Weights of a small transformer language model.
Architecture: no position embeddings, biases.
MLP neurons of a small language model. Each row is named by its layer, matrix (down: output weights) and neuron, and shows model dimensions 0-233. Each number is 128 + 24 x the weight over its row's rms, rounded and kept within 0 to 255. Numbers have three digits each.
A block is one neuron, or neurons of one layer that tend to fire together. Before each block is what it responds to, as a language model described it from the Wikipedia text at the highest values.

Clause-joining connectives. Conjunctions or semicolons that open a new clause after a comma midway through a long sentence, such as ", and", ";", ", with", ", which", ", as".
L2.down36:143098146128211167062117108091154138141132110098113187084124137091160148128113125118150133125127145153115124160122143111152130135107126122109159119116149162086086076155129135119143154117119125124080134154110108120142093126121140120130109134115113139125126152128137166096117102105163148139097163167108111156079155143135162125146102125107119168122115132140121127172140093091151144118139159141115158142093163081097148150108154140117078106103080124080100095129120163137104114162135180122113156114150103109092114165116140097158167163130131114154132107142121112097119126104131093131135102141115103115111059105117148146150096119114098084137130125090139142125142153134119142141118183121132169138160134106083068
L2.down270:159144175146172116111140087126112094095116119110166113142120110098163087174154111163075169102118112137133089121144127122150125106131143110120142151154143145137159134110136110124123137112123163137097149106096166103125113137121112102144154138121141107131190106160134111119132146075191131134108147120155114155129116125116182093122126111138134188164118123136130129083065131136128145124096151091128161132112152112091138153106124113157055145130107143112102101131130143153116107120171111132127142155103123128069153134119154093121114126100131175113096152114124133087136103094092121131105148153129168146152130114119102077110111166129133101110118127117134163101098096168173109082135160133127129124118161124095103
L2.down465:112075140139181166113079153161097094152141149104119144068122149144133118141130117132153144077101136161117137091167184128141127151113079148128140145110106156152138094136108104126125145103115112132128121110088154096101130127150126169114166114140122091114111136170139145141142140104129165127114106127068139140095182157121155108130083135122135158122099089117103142142107133130147151146118151141146117161105118144146096148103109131104080115182157161111098120143111106152174150110162143154085183132145132110074115133124075180120108158106117124148121093136117126126120131129125128103149138093159177143137160119109136134143072102113148099125131071102108126120062135156106098105120101098120139154151113125119184
L2.down703:119112131150115131133139178125138104098175109071112120135173072109138103123111167128167148116161129113130134155154139085181146176112147132122097144123124112106138120150154102120134143137129157144099133108115148139134121118115119130135128155148137107141112130129159139128116163118139132141121165107148108144085112128126099089129073125159111205090121122146121093147140127126141138133080108119121140125079162116173143085107157120147112160120128150085143159139118108109136101144117117130132166129118112123074090127116112120080107084131118189161159141155123085111082166095137154139138146136131157138109149130144103123112137119120114132125108107093106130108160120158180155155116167113147124144139144122108123
L2.down1068:086126132149121154122089143140166127158149161117090093098122129144124105142113152091121120132146114127137158146113124105159117157085123138119131167098170124142136079111164153131103126108133172106148122112107126149082167122124133138133154109107109161168111136114068100106144131168122074090093151118161133128115165185097137132118085123129157146137153142134110128150118124106116113085107124144133132102110155121124106096111146151110115102105126147159129140116127126132118115104151118128147130150125161138116133117123150124128140106093171150106200122146131127172123174114095091158121121104114127090145140131148130131126125124142126115139131086173151128147057145094121105134079130122126135151142113106143096
L2.down1140:111084115162087129128123138139120072117119142156102144120132158119139120182153152101117121095105144119123139145169168077128096178123089104121153142126110151086119162107119167164189162098142113160117142120146096107126137123136130126159089137142144158135154180134089117160133137163149128113119144080118120157086157121139142115085087138113122160108138142130137123129212121153113115112122133156173134121128125104134133151118159135096118162068121113127119151114120127075132120142151155150125133120170128125119129104148157121146130150153136142086094090125123127126158128115080104166120122098072118116116117099079136128104117120129088088139145126180143067130137116135095126149103162125163154134109135159096112
L2.down1275:133124115150117111086106127100141141116167107142138132092128116120143143180124143136119150107148116134056133144110142152144128131105139119133118162148127118182144131151097100152094135133120091109079120156114110144139150150086127151149109118130126127105124102138136125132153155126147124101116095149124090138123138125132133133096159094096136155100134120133139067125108141140146120141161145180143126116111131130114157144120119132165119166076148157078114125114120162127130135150124137138100139107138146118087122114149116120154123120114121095124189082122139150137117125113148121174146136140131123145160171124164158108117117130154132129115107117092148137082117117109135121130147145154109160104157152138129108
L2.down2704:107083174186122127157176161177136091152141123112117167135129142111145095137104123127098098137122101108089170120173120118169134158159111138122169140166143117165115134161094135123128154091151114158089138101091110114108127136086125132128125133137176185096127105133134096132128112083182085158125129112154091144073134134082161096186103146144083191106084112108120104109113158112188113148130186108153136120120163117158179129118109135106092148138120107105128154151113121111123148159145122160162160138195120158135105106106150142113135121130125156127133093151148122119115119106111118128131147104080125121146116137106121104118086133162088112144158107128143123092080099094126130112140151081150125143150160140092103

Partitive "of" and numerals. Mostly partitive "of" after quantifiers or sentence-initially (one of, most of, both of, Of the remaining), plus digits in years and table numbers.
L6.down816:157119097108113095149179097126158127096140133164108114156100097150113122101141096111137142189109108087123110134127146129177126161132173116125129117139111105149092098110093100115117138125137161130143155157144109124134156121154128145150132112119141132152133098126092178142081133162151157105114122133112096127159125086139143105137157146146113144110134154168130132122153121114107119126139148111122144142131097128141118137124177117144085130163145119154117181155153119109115157134154113077118128128059127126127160073109161103186124104153130131142184125139157122126080129115115138145157110097132167120129128122111133142096133088131123135101137124169169153130112150114105127106101081164144113119161160126158143

Partitive quantity phrases. Mostly "of" right after a quantifier or number (most of, several of, one of, a handful of), plus quantifier words like many, number, other.
L3.down172:113102106122129126098090150130124121151144080114208116118166140125099117138152127137139101141101120132128098115133143166086103137104117143132132161115121145109083108163147140154151148132174170129141110109126166113148121101108174111135123125118192156130105136151130155102097114071106104113162106175093156177108127178150137157140122183151147167117130120137146107130074129129176142093154137123130152148100148156114154140135105125126162127149102146109092099141121081115082114112129127133104134099137121134115158098135160123130136102130111116133129118141123125108139128149152124166132125132111139156122143091110108144136098115149113150118142129147173105144151135192087143165169120087132097137098110112116117
L3.down273:124104128147121122143135139106116145107148076122151106129150110112131168085122092125141148127140156153125144124119117174079121115099142148135105084112112112161119114138142116181064074137106124094137093163166124098130133107112126092137138127120153143170120129131087181159150107127130138154123117136108096128115161152163116140105094118149148130174155140140151126142100109148144124106101138132154116136149083155106108099131124135144094162104146153138128122123155112142096175107093104093131080109157089191110122103158117083154180092114122150079150163103131137154133105176138100126132140131123127155155131145138113100146167099147115115107118165127110124151112150087128197149133141129186122142133147152142114
L3.down806:106081162124128156134123118118125131138112070116158128113108135107155147087092103135133129090098085122120153113143147121147133150124137128160113130163125138086080118140090085110120089128113071111160120147143138099127150118118123159118130136151142114118137114147144119135121112129158167102145187160142123125139126180143088143163072164165126112106125060134149128160106121145100144108121111118123127169144092117065077132100172162094133111112118122112160169079143145155130087116079159100145141154155109118125139160129139126118136099110125088154139151118114162126117142136131102082093181099163113156136113080089113142143154107109143115143129171131147129126178121112097165109152147116180139112129157130119114
L3.down1172:102134134130202136109127105142126143103142134109133152158122124124106147140106136150124115115105090149117139103134122148107110117120166147124140087104103124135107148159120100139094171119139198100105116119120171129158147102105144128135123133119118149105150116128143125135124081135130152121153109125124135167128102159126114177112166085109147145127126159087105180112106098124185172148138113146109179134112135153140152079148128131125126097136107164083133158132135160133114117104121094118085114168123109138123153111107147148102124187164079165142132149135106135150170116143143088099138127124137131161116126167129158140075103140131143108159099143109121187138139095166098121131158158119134097154162154103208148
L3.down1527:117122125129145090089093131141126125134156117094169106115119175094117148063138132128137162138136167117124156142127121112113131135125079129119136119150157122104148108137121120143104154102098092085111140126186144156138107108169135087153178160110160122123133163128097106150135108134106117139135109147139136108156153157118149153086074140120137104149133111114097154135075144146112135128113115148154101137122169131126079127148119119119150128134124090174074125148149103118151156127120111132145108157131138130125117112128116127088144106184123181056076153112146123150103138149132134136129119145150182133145126111176117154117108105144169102114086127081137151169084169142105145079132109121092155103122127135100142
L3.down1702:114098145145121139110140113129133116214152157138198078126115157124146155134139131138107072128114147167087126111138139129115143139134133138070099108149144104128133092169094141116146127149147108151134125133084161123133113149110119119182134128122110135098131111154137122159137114145108079092114100128162166121095091091133162132120153115120169145148118114124183137148085161106126106123116162113127101107127118087102135128110145159116131097148166114148137144120127162106145070160121125064120087147159147122104118110142127116117151151187117148153127135131130148111148133078096093109110133104129104161157116104188125144144142109139101089114156127151135102123118142110164119121134171111136149086139099168109121
L3.down1804:121134084118136148156131119165119102153105137121105127133156163158107090104135093114166074111125110119109140102120082137102123123159120117157145119103139109121107115122124097107131108096128134146139140137136103114106110095126104129114156151132108132153119189138105098184138110173098154146139086098107143125128107168116114075095090094116107092109125102145127111117104103085120160072140108119101122170123136106123156149142107125149129108136136083120135116133125124124153162135130128128091110096125143107102090171128093161107128159144128149124113130135151103143102110131152089116138117164115110114155104147155153162140111100127110125099119161138133073099125135080095139160106156139137119159112129136115138
L3.down1854:132143098134144159135095139178167112156132141153157141141149114173137150125077147153134138131084173140159111133127130142104122113117167141140115139121088113139126116120143127117126151082132156145149067151097120133129171085129082143106155176100191125114135156130099129124107094122100086107167164172098140129137126102116141179135163175141149122133138145148162089179178098091119164107100080133116105150144098120110165129133130083112107106123122125157125104097117110151110112174078134093130107088141121119118137155114162119123105181105097137119143110147158154112173142139132149114131165175108111139135142151161163133131123098126100114122114109158171084104123112120106145121128132095158151127094131120122179

Words expecting a complement. Nouns, gerunds and verbs that open a phrase needing an object or "of" complement next, e.g. the use (of), the presence (of), obtaining, picked up, having heard.
L6.down2804:136099126126103107132084133122121151126127147102180114180112145111099141142133143148141123104123120116139128134129100106157145114130094131128100113135087127153122115159112079165135151138138120144131203123152127129126149123129132152165101185162113141122096157129157149166099096116143105113117118123126151123143135187161129096148107141125105124166108104137122133120155139091138127117099138110145148138150099145128139135079098081152137126135178125127130101183124140115134084093123101140131127134150108143132106086103107142128127140120114147125119128175126128193082128107106106145085105098143109148127133121114144134133142161131161127099065148118104158105142140136147130151120121156126158097182151136150154

Capital initial of surnames. Single capital-letter token opening a surname or middle initial right after a first name, often in lists and sports reports, e.g. G in Gbagbo, R in Edward R. Royce, D in Duer.
L3.down883:146131080133140086091112143147143142160144157119101116098155120077110127149103116100135077135146101131123105153104076079101160127177118125106142118164114111113139128160180149134139101111109095115105152160152147141135116145114179123110090137141146180146158134143123144101155124112162141100113126122132187146108076104150139159135117091151134102152141120154103128082090134139136079101074104055108148126115145125128148141124119162145155126154152115136138159125160127202115124120135142132077143168086105142105121147133169087121112152100128102108150135117152137140103166145098142108087117129130153093142144116142125168131155143100140119138112158142113164131127126129107115097143164134158132046116101097179099
L3.down939:140151090142111084137122129118132099143124139101091155104093109129115143155124083146099084123100157107150144103108136131116132136096178114082109087132124156096143141159138134127120125121124137137118132098089099102145150115110123064094157130123086136114154114130172169149168159123143132124109101107102165108083139144074137127151147111162128088175112135150110175116120158119148176112132113148147106174103127143083105162091162099127169116077133128126153109158090121071121121122127146147137143149110143156153114129157093119141122116153162155142103120172120120107103107120113167078140094151138097176110110095149142121142108107112098106108112132131132136121138135140127142117138149146119118114169121084126107
L3.down1271:088128108143169124108078163182130097165133175130135095133147149126125085139131129113129062123150132144123127149136112065108133153122098152069200152135108136125172119153154123158121108155116137128145118145100142121136074091090181113141111133136116119127117099129108103137207135099173151119124124131147156154114106129149167144097133127141173146149157133106079146124126165122116100110107113101118186121118135137141137089131134095117096105120143111104089124074180106164133105169117137129128125169095082135095140126116159096135099146105160113137109142113124114106130156134134116132122124138107111111125116122164116126134147100141143112146158168132118136155113148104080125123123163161160117144126102100147156
L3.down1758:111143078095141126114158117097134092165116149108081109096132166166136136175121115138118107121103146089154156137098144120132053136137137122109149141119144135140139114141110139109106132126093099058137121092146177139103112129083126128168131060112091122157181149111088162150143132166107087094136112119148138115164147107119168152144123130105120117089100163127151127146131137142128128153128141161143133120094119162114124167117130140112192092103141121143137105143133099124141158143133105125184079120098114165117123113151121170140089089126092133190122122113132162135134089112111114135132106137128128164143081123138102140165117113141111110108135097146117131121165135158137097113170140084103107098132143109112138
L3.down1793:098143052124143113117079135158104104101117126100119174090143159101118106150148119106134116097102092133132128114148120069139133127141107144085180173137156164141148114154154141102125107123093126116147096148097148157111074117122091129117132118152087119177149103106122132102142135105172147099139120096135165176120161146151140139098124137113145072120160155131088150145110158116160101121100117078114155121131140135113137147104123133146188129135145104113135115122167113175109132133080114134129136151139093134134131127173131096121169144093132156166131103120149144124117146134107130118109117091102092109084121128121135154114147134128135138138122141117073136149110195094084131139156154160172153105115092122141149
L3.down2065:093098130124143109071118090082115124140162169121152110129127124144138164130174110113113142057092159177128142128119148137111108146115113124122136131148147136085103146092178162121156140144134112126139103096113107117176143090153132142143105134138125109131160122136140169162123105093125135113156145111141138075126099144137127109132122121159130125109147119138147136088178132118086148128147059157159127144105133116141120130122106162139128085134134099137112118155097139149165130136103140113158099157144112098138128136139117135150124137105092132098120145133116136143133157108135156147160127137116124187143119132142116130134126130139095137122127077100114131132138080110144147124139174161111152090149148140106086
L3.down2264:164099179135099113136121096114145104145123132120123128143108139130150135081103159124112131162119159155145130145148105140094082119147120133133160158126133100172117165085141130129125119079158139137148160118162105112073119179093130129126167094150110129117115144114093129139158160144140141137140128124097113121144083110141147139163150156122115103124119143142159142135109120116134149096097133077095130113148110134150122123119113136125192078179122113091149067095127122152162138125118160129097156159092139100135156098080115142123140126137135117160140106132128119174080109156106134076135162118152106073151128097054149103129121134157093140057141166148153110075136076160113075144101146149132131135131155130099170
L3.down2717:099147101085086125120144139113124132148153112173141109117113123141121150164107169150127137131121154149125114139128110176105153111119117113117169125110119126135111143146133105158145111129134108107137152092117123145113146139113146127095160142118121077139130147103154174102150115175158117146161125063138164093092146182124140155097165115086154107119116112102166186138120144114167119104140146152158155089138126101110181103109091117106166126139102145164123136087148125116155128163185101163097152145130138098099087184142145187111111143155179081124134095088105147171169120133095143105167112118110132128136130143185104147116147072065109107103125103098157103126127149141168158110141080155097133135108100133095100

Surname start after first name. First token of a surname or middle initial right after a person's first name, as in Rod La(ver), John C(sák), Frank Cap(ra).
L2.down15:113116076174134121132084122163119132129122141149149143112131144145127113166181161068136110105121094157153095148165100069147165160152140145089150138082151119123146088140159133146126118103107122162131126164087142133081106162130104089116086115163122138148134097091108122075167117066188121115093131086127150156085129114147119145084117138098134081134165169116093131128098120137136069145141129074131152111115138168120151120128129133124164112114174106130147138124154112135130145164114141091105092158101077151136154125158128088141137139133112129094135148131147136126113134102122138125118116119124087070133113137134120168121140156132131142139173114134106105142137150133120121128122176140163150122123120125164152
L2.down187:106109085109161114158153085095129132143135142116065140128141154140106163158142108107118081115124153105139094090184116129102107116099118145073119137117167110143149117120104155132149166133116094136099160069115149129122106092112117104115094112157142109096113114133111091122116102117122136114122119108142170109115106163148134170113207085100115115110136134119085166100122136123146118150118136148121171110146108112090123110078124123110134144141112121099168123125104145141114077108078146164115121136135105122116104098134134130117126161139144161145093115130139125133127105150130163086132126149114108081120117083174119139140158136150174142157127111167114126148132110150133091133113126101145115106131087093128077
L2.down307:107130162149137133138146140148111154162105111093126124132131130143134144123108138079158135153130104078153136147099098131162090146124128136103131122133113096082132153132156093110136126098092118142108128076102091133128114098146103115139145122127131150137136113156157130106141121147171138137117128091072159115118117082144160126112123111130123123164151110173147171147117139117117098119111146125128157123102074149093133141118112134082121142175157135088142107130129155112142105108138122147121135082141108123167148103127145126137141163133125146103117133113118141144104132128126175087139096164132101054085142134135100106117107156153140109128136096126144104118171093119126111124159109093159132163139138125118142
L2.down468:098098149095124083083122114138112120135128146154129119152147148133099110163170150153103121150124118135101129162159102087169144098133146114101119158086107137150133142146098092169088120112095116163114147104134133122134164077116174155177173128145133087118113164148112132106189155066118143118138100115137120158103128104097126133143126198156141139120152132187122131093124123183128101132139080119138134130113154157148122091072086112165116068114115171098091118096104135125093139115121130128152148113153111190142130139161107150128135156129091136095118111155126166115149121099107085117121147087135114127135120145177104114138136120124116132131119154132162142094147171141138104110136165151112116151144166114108098
L2.down493:101138127122149120154066128183141144132136114170127157126147077112109137127160130125141121094099126114102112116135161138129099199172187100105113164129106081082123105147197178085124117152132152113102146097146114143102126119099138119139162160156160148174088133098127111107101104118125162147097113117137142129090144148130103122101108134120091119149140137109101122119112117160140083090112129091098130113137118130089151158104104118075113116107125117107109144127155130111111140094095087129062151120133161158144090095119145148090131105154140113119110140115123149136122120119116126136128183147152140108088125117124120122120120112099142134142124095141117147100127117092123149163138142141125099129105124164164179
L2.down891:089158091125124099124089103152104143138109106149096136184144100137095122146125130140161103116159122081147081123126138097136161123132110110138155110102124129126126186116120149139136129150130145118171094154133169127099094155123154166126076133137128111125132135129144091098145139108121158128121110105140135138123086134135130129139144090163110102074172163155122114108127116151127069150141114101147127145106158131140173122137101108143171090122132119137129151121134103103135112128118103163129125128175092123124134105143123128093122150135148168126133115107146141149117127117114126128095111085142106101135170112143144084189152144118133108121154131111109148120122102123104120159134138129160158068094137130151177
L2.down1849:154104126114149156131144163129137133079178154137123131117130107136087159106151092125114144165099115116119156079103106133119097165156112085146136169127144126129148139133124088123139126154111122086103154097165149153095119156113140104179122101088162087139083141116100136123144140118121103140124109133156143100137103158136139121143139109121136151148105104136095176169107127120091158119171089137055138132149117164115096147090162161180123088142129178170091111130116174178131124094103157106158143137166151125078070112125132161114124129142126125122120154115123145134109131110109124150106162125163104169133104112137189138141125098074111108147104102123114099130134074076165125143121144136113084127136134154111120
L2.down2699:148065140132169138137114127127135110096150164108132131096143126133121131126110097136135104090144106130152154146125098106094166087143090078110103104102158136118165097170118133124130076132101095138145159174109111100085131096097126114164132160131139147156116130176108114108165112107156106096103136128167141146145113105103109132076155118122143115175113105139108150112116116132131097169145112103115137132096128191138131113166091097141140111119145137119121123113099161153148087130147154133138158150104085141137122154135143115116139127122135133140147116123139100111180110109123124130148161166117126118160189119109160132095106147141116159120149133112101163146120159119116135104113157146072131123174130131149116

Clause-continuation connectors. Connective words opening an elaborating clause after a finished clause, mostly "with" after a comma, also "to" (due to, led to), as, that, when.
L3.down767:116095120096119147085108150130093116085138146127127118157117132137117123100144108155100139101155089125102128128082124167121132124116160138133113088117138076144157129142142122163138099146153125112137139089167116138126173122147136145138162137102133151118091156142118157144116134093140085135143132150150134137123109101137077119162163166123179147150142152075163149091134112142129141137107148101139136080122119138145129111112120110117135172127179060144079141144157154192084128142140163116147131131079099135152098155118124107125161127137162182146098075118136113138088168153074139116127079112108118124135075158102108083136121133083164112078135117095126126117134138153140111067124135121124124119121115104132134
L3.down1287:120146155146140114111107141155148121110091112101132093138144125153121118107174126105096134149139112122092146122162129124120104125087100126115120111127131123155163151100162123168123098152121129117175148165155088086112159146132140095098149133160125115134145105123142117153146119126135135141143137127124099158127149116131129111148084130154070117139117095052114156106128079142081076156123132137107153166119162164127145125114097096108129177116133183104127089122111147169081155129159147069164150132112150116141122121177139122132132145120147157159136151115114125109117170112154106117127126108141083110164141090132172125134105115107162079085122103114120096114111113137108106115091147154173107106104169084124161
L3.down1490:123109139136159132120121103148126130140147122137164123120163146143090148147081107164125115125147103120121140118162130113168127118090150174115098110137139132137117158153120116132135131130128114137120123162111164139129109119095155120165146122133158166150102139156148124068159112125130126166120118144168078124131140073108119127098157164122112140106102158088145151152166166154167148165113143145113115127132105149103141125118117099120087158149123139115091110124160122134129082131143143131100143105110140136147095132088093110148156113081152112136095094182145140149099122130141143134132100104135137109131140097124130151103120189113112129126132159147131110123163087165167107124142123119120143136139126146113093
L3.down1823:110092179139120124150111147097173162142136152157125138095126104157136146144123120106097126104109105121172105135132122104167141109111123105116171134137139142178134132142124145108135130112143146120061076145092124091159179091107141147129102133151137148110141138172130133139165142132122154151097157118114126146122131112133144145153124141105145207079140185125154126126125127149142105151115122112135131120123156109176168092119157117134113150125171142152132106141107134159154113125183152141115118107123110130107141149157131145109127127112103146114140084140154124126122174098124110157092084133129120128117120142116086121107096131133144114103124120132145132130156161128115125093140137143161121116118102139120121
L3.down1860:162099153110124093098143145146180116155090098144131118096075158137109144124114122120119129135124122144119127116133144093154132174147140119129112125115144103140097136151110141126157147098117128099077183127146098175098132106122132107172100121116117142112119115127070159115164119129143106128127141147109087169176104075130158137128153112109126098170128123126139145124145151144101141110129117165144131113102126158100092132159124138082122103123143152116158137144143083080081134114086172133154210157123110104144134110141118140117135163108145118125129072139081131119130160166112089151111138133133130135149126113110140109080115159149116085095122129137166130132106121133106132168129135145166112178114163116131125
L3.down1885:113125113100156106153137099153120122094142114139127127153156160103096112123096091151113142117140137101128132122122145138110144110158167127108122107113161131161152147159116159091142129170135165108133141137171155117145108130143090107107134154143126082095118127112138116117119145173166121129149123093129111120177148107124160142105113130201101139127117141129116121181147123132127068147088111107125144121142121141122101155140158114102130105109126161128157106112180118141090132107119114122147110103140109100145134135174119142128121123190152109153147132142125097107154116153093104111079104108117165128117079120140140129170149137077150152137154039099137158197119164100103122075129156112158157103103096122132144
L3.down1994:162161174120082124114101081075146154159135103105155122115156143126138105144143106077155171083134143137123112126163128150117107155113115137125093156162108161143144184128129147116126082108138139163168167163167181116139099152107174160126105115123140158107145134144101134138121121076142125145117104123171112148129085154164121113158148147142147154129100077135129104131106126064132098129136132101115162139157133131107084155127126155132091123122156129095138198145122123147132135114145159136135122165126090131078146132129133173101133124097136144122128129126106144147101131109102091098105138116135079121129167155116058154144108121128118156111152199120129138135123105141146108098114135159131151131134137134095129
L3.down2435:113121108105115117121159089149159113116103116107189105118136156124137123116101068149138110115106118148161151159127144176081134121145125112136132123132109151094113105119150129122139134108141123107176149151147084084098103178152189110112086143135098138094153158118134089127103145096132140150160089147130097121106132104150117130148105116129139081089138073142143152170141170136096075097131184160143132130098117110085094118140111125135122138103120153138136144164130184149129174150155146127124174143141134121132155102175096142088127113125140127110162155138118123130133159154107137143114129100126142129121111121150137130137099105120132119160104103113091134187129108115128139079158083138115151080140153162124106

Partitive "of". Mainly "of" after quantifiers like most, many, some, much, any ("most of the"); weaker on digits within numbers and mid-word pieces.
L2.down89:101143116112134108106134162179110132143110125120087133103128124110097131118114144099156123119123115116087129143130145130129081112138152133124094131083135140091143112114179116138118161133089104088110103134162144126116129140140127107135152096126133139136151150155166140156102119142164117126105126125124129158145113147171147170156124101108129100105187112082103141131085093165142137128161121104132144179104090097139144167155135176121132134165078125121153139113114112135145083160122154110152121121157112136138149080121103118079112107139130108089130109065086143103109137085139118136166146144161097182108147145119116131142164121137135156126158138153170114125112140086139096122149098090126112105172131128135166
L2.down722:136101132111159089108147107114123094135085137142139107136142122122143103149137124121112130171127165122138075121107127118117112141132145107111112102124102159148106161132125160057089132090106081142139126119156124124128142123133123161122144097135176101138122122157090082121134120134101124115153113145128066139149175123122132145121131126111152140172130134206143119151125152114144138141083118117114100120135145122174164154122131133145136112114146109128114104134124064147130146129131117171128110111117130134159136092131104127140139176097148175130150112132124107134164139109153140115125095133136093124150172130083117154144163144124108149161165129113139132154146150152122152138120093094069154117148117118116098
L2.down1567:076131104128162178147090157159139101071163094118109158130135148170092142134102103177125114111192094125146143162127140112180168140105130122154143112085155121121113153149137126164158160123140160101177114136139177163128135114105118131116115144135139144141123131122130124091146138133119143143158125125131130124135127131161130108173175144096147110137099110146091122151109084127141129133124139144113145117162138149095108094121155122137123141135160109092107103082127113162122124134119091105133128135135104159088143145115132074118093130113106140127154154117108126158101120143163152130148130106101107118147161110088141139112150152145079147133111165196135149137112136101103119145138122153127176124085145152156135
L2.down1955:098153085152125140102127106133169140133156155159126114124112128075159141098112116154143111173169109093156150148118123083149156177159143102133123151142142094135122160132126104124166136127146136095129126112110112137162074143118146104116120153165116140099110122094095113117141147123145094115110092156128162119129134089146118089138118126082139118109113119129110126127116150099142162154113105098160144100140103120126116126121128072112126120100117171112126097127108140114102141111148095133134117123163101151121168162113093160160166133134159155114073141145141125067153132108129165123122122158118139104119089094149122095132123099116153128141136156110153154083120149107157116115130140125143117123133108129162140
L2.down2062:140117150144057137156078135113143123106087150081102152135168127116114129122129126110145097141144134170091105178124139142140098133105136144139109108136152121128094160127124108107167164112092187130133180128113151104136135126114149149129164122129114090135067186129123148128101087127148119110172151119135111100112141128155129119117125116139130068091116144110107151147124098103114112164104164119135187116089108126105137113118146174137128142112118121123141097129148112156119135116121135136086115082106130097088122123129174121154118093154145112124103122108153109117156107113153140125129133105112139129123136140088125157147135127167133107145142125141146106059158116145117150158092136098112127163112131137105165
L2.down2191:097124093125153166159130155128098096129114120125124163101120133116137138084140141154176188161104155152109090083117091118109120109119116115114125142123132117109137142128153130119140105123146115167156073111097132169114117086097123157136115106144097121122124149145151136123154097159131104100176084148144141140160104136139129123102121124136158118096101119134114101108137117098138134120140141124148150145169090130118142150112105169102086132154116137152092172136096094104124116114079172135135130167138074159062110148139104156150145102148110147158181137157157145133130148120104119144145135106156115115131086143112087145112111130154124123145098173154105148125160115153150138116107156142183121104146103146109109
L2.down2208:101093170174112134100175146143122140157091111149129105094126126127103140109128092174144119103153157128149118124098114133101132128121116123141136173091156089069160112163112110168150164110136122141100157172117138082110152138099138155088141166134145113104103194107112137135092127155129116134128160112116153135165183110095127120091098120101166132138162157136119093112115097127186162137134149128114156149143107161180145095153146134095126092188104150130154082098112113110130090175120132111175146171141131114139124138131123156129141153149160141129113084117137149115132159121116098135167154172122119132117128115118126132112137103131091162134153169122134141131120146120118113146172130127135124120113115149147112
L2.down2332:126101181131093167135130128134150115145088136142112133115177112130147127116160156125130135107098136129132164137143108118162127123100137139089129144101132147121137160152131087081172148110161093143118125153151133122112143154129135075127136107074139079118155123137167122106146134138147127121127145128103068151107154144123115108110111124132125113130155155132138111149118110106115117165188136149124129093125075135109104130144131097129152131184126131121142142125110121119086121123109131167112165152163097082091140160132148141143145147098154140146125106184148114105121088128104139094134127157102086121112144194102152140128121144129096134130145163145149105135109146142138136118102141165120161112113108128099191

Word-initial capital letters. Single-letter first pieces of split proper nouns, often T or P, after commas, pipes or colons, as in T|ore, T|chaikovsky, P|uget.
L6.down1362:121111120137111114122133115112112146154132138116119132103104127095102144122183136135115099119110125172097107120062116094108141140149114084105084090127123137097127147140160122138112084083150143134150111134151130086125178127130134131108109113111122115147101115142122119139137101108144099118110128119127133129150124109105137098143138142128110133119100090179169108124110105061134128142129159139135128094143144182123130175120111097121141133122135108096111170122093193118158141116097171153130120121156140110147122109169108140109120103127189092144085121137117097130126121129131126128110178119150089099113172167167117071135135121138133159126137106164171113129156136138140179154103168114131122086145134129109125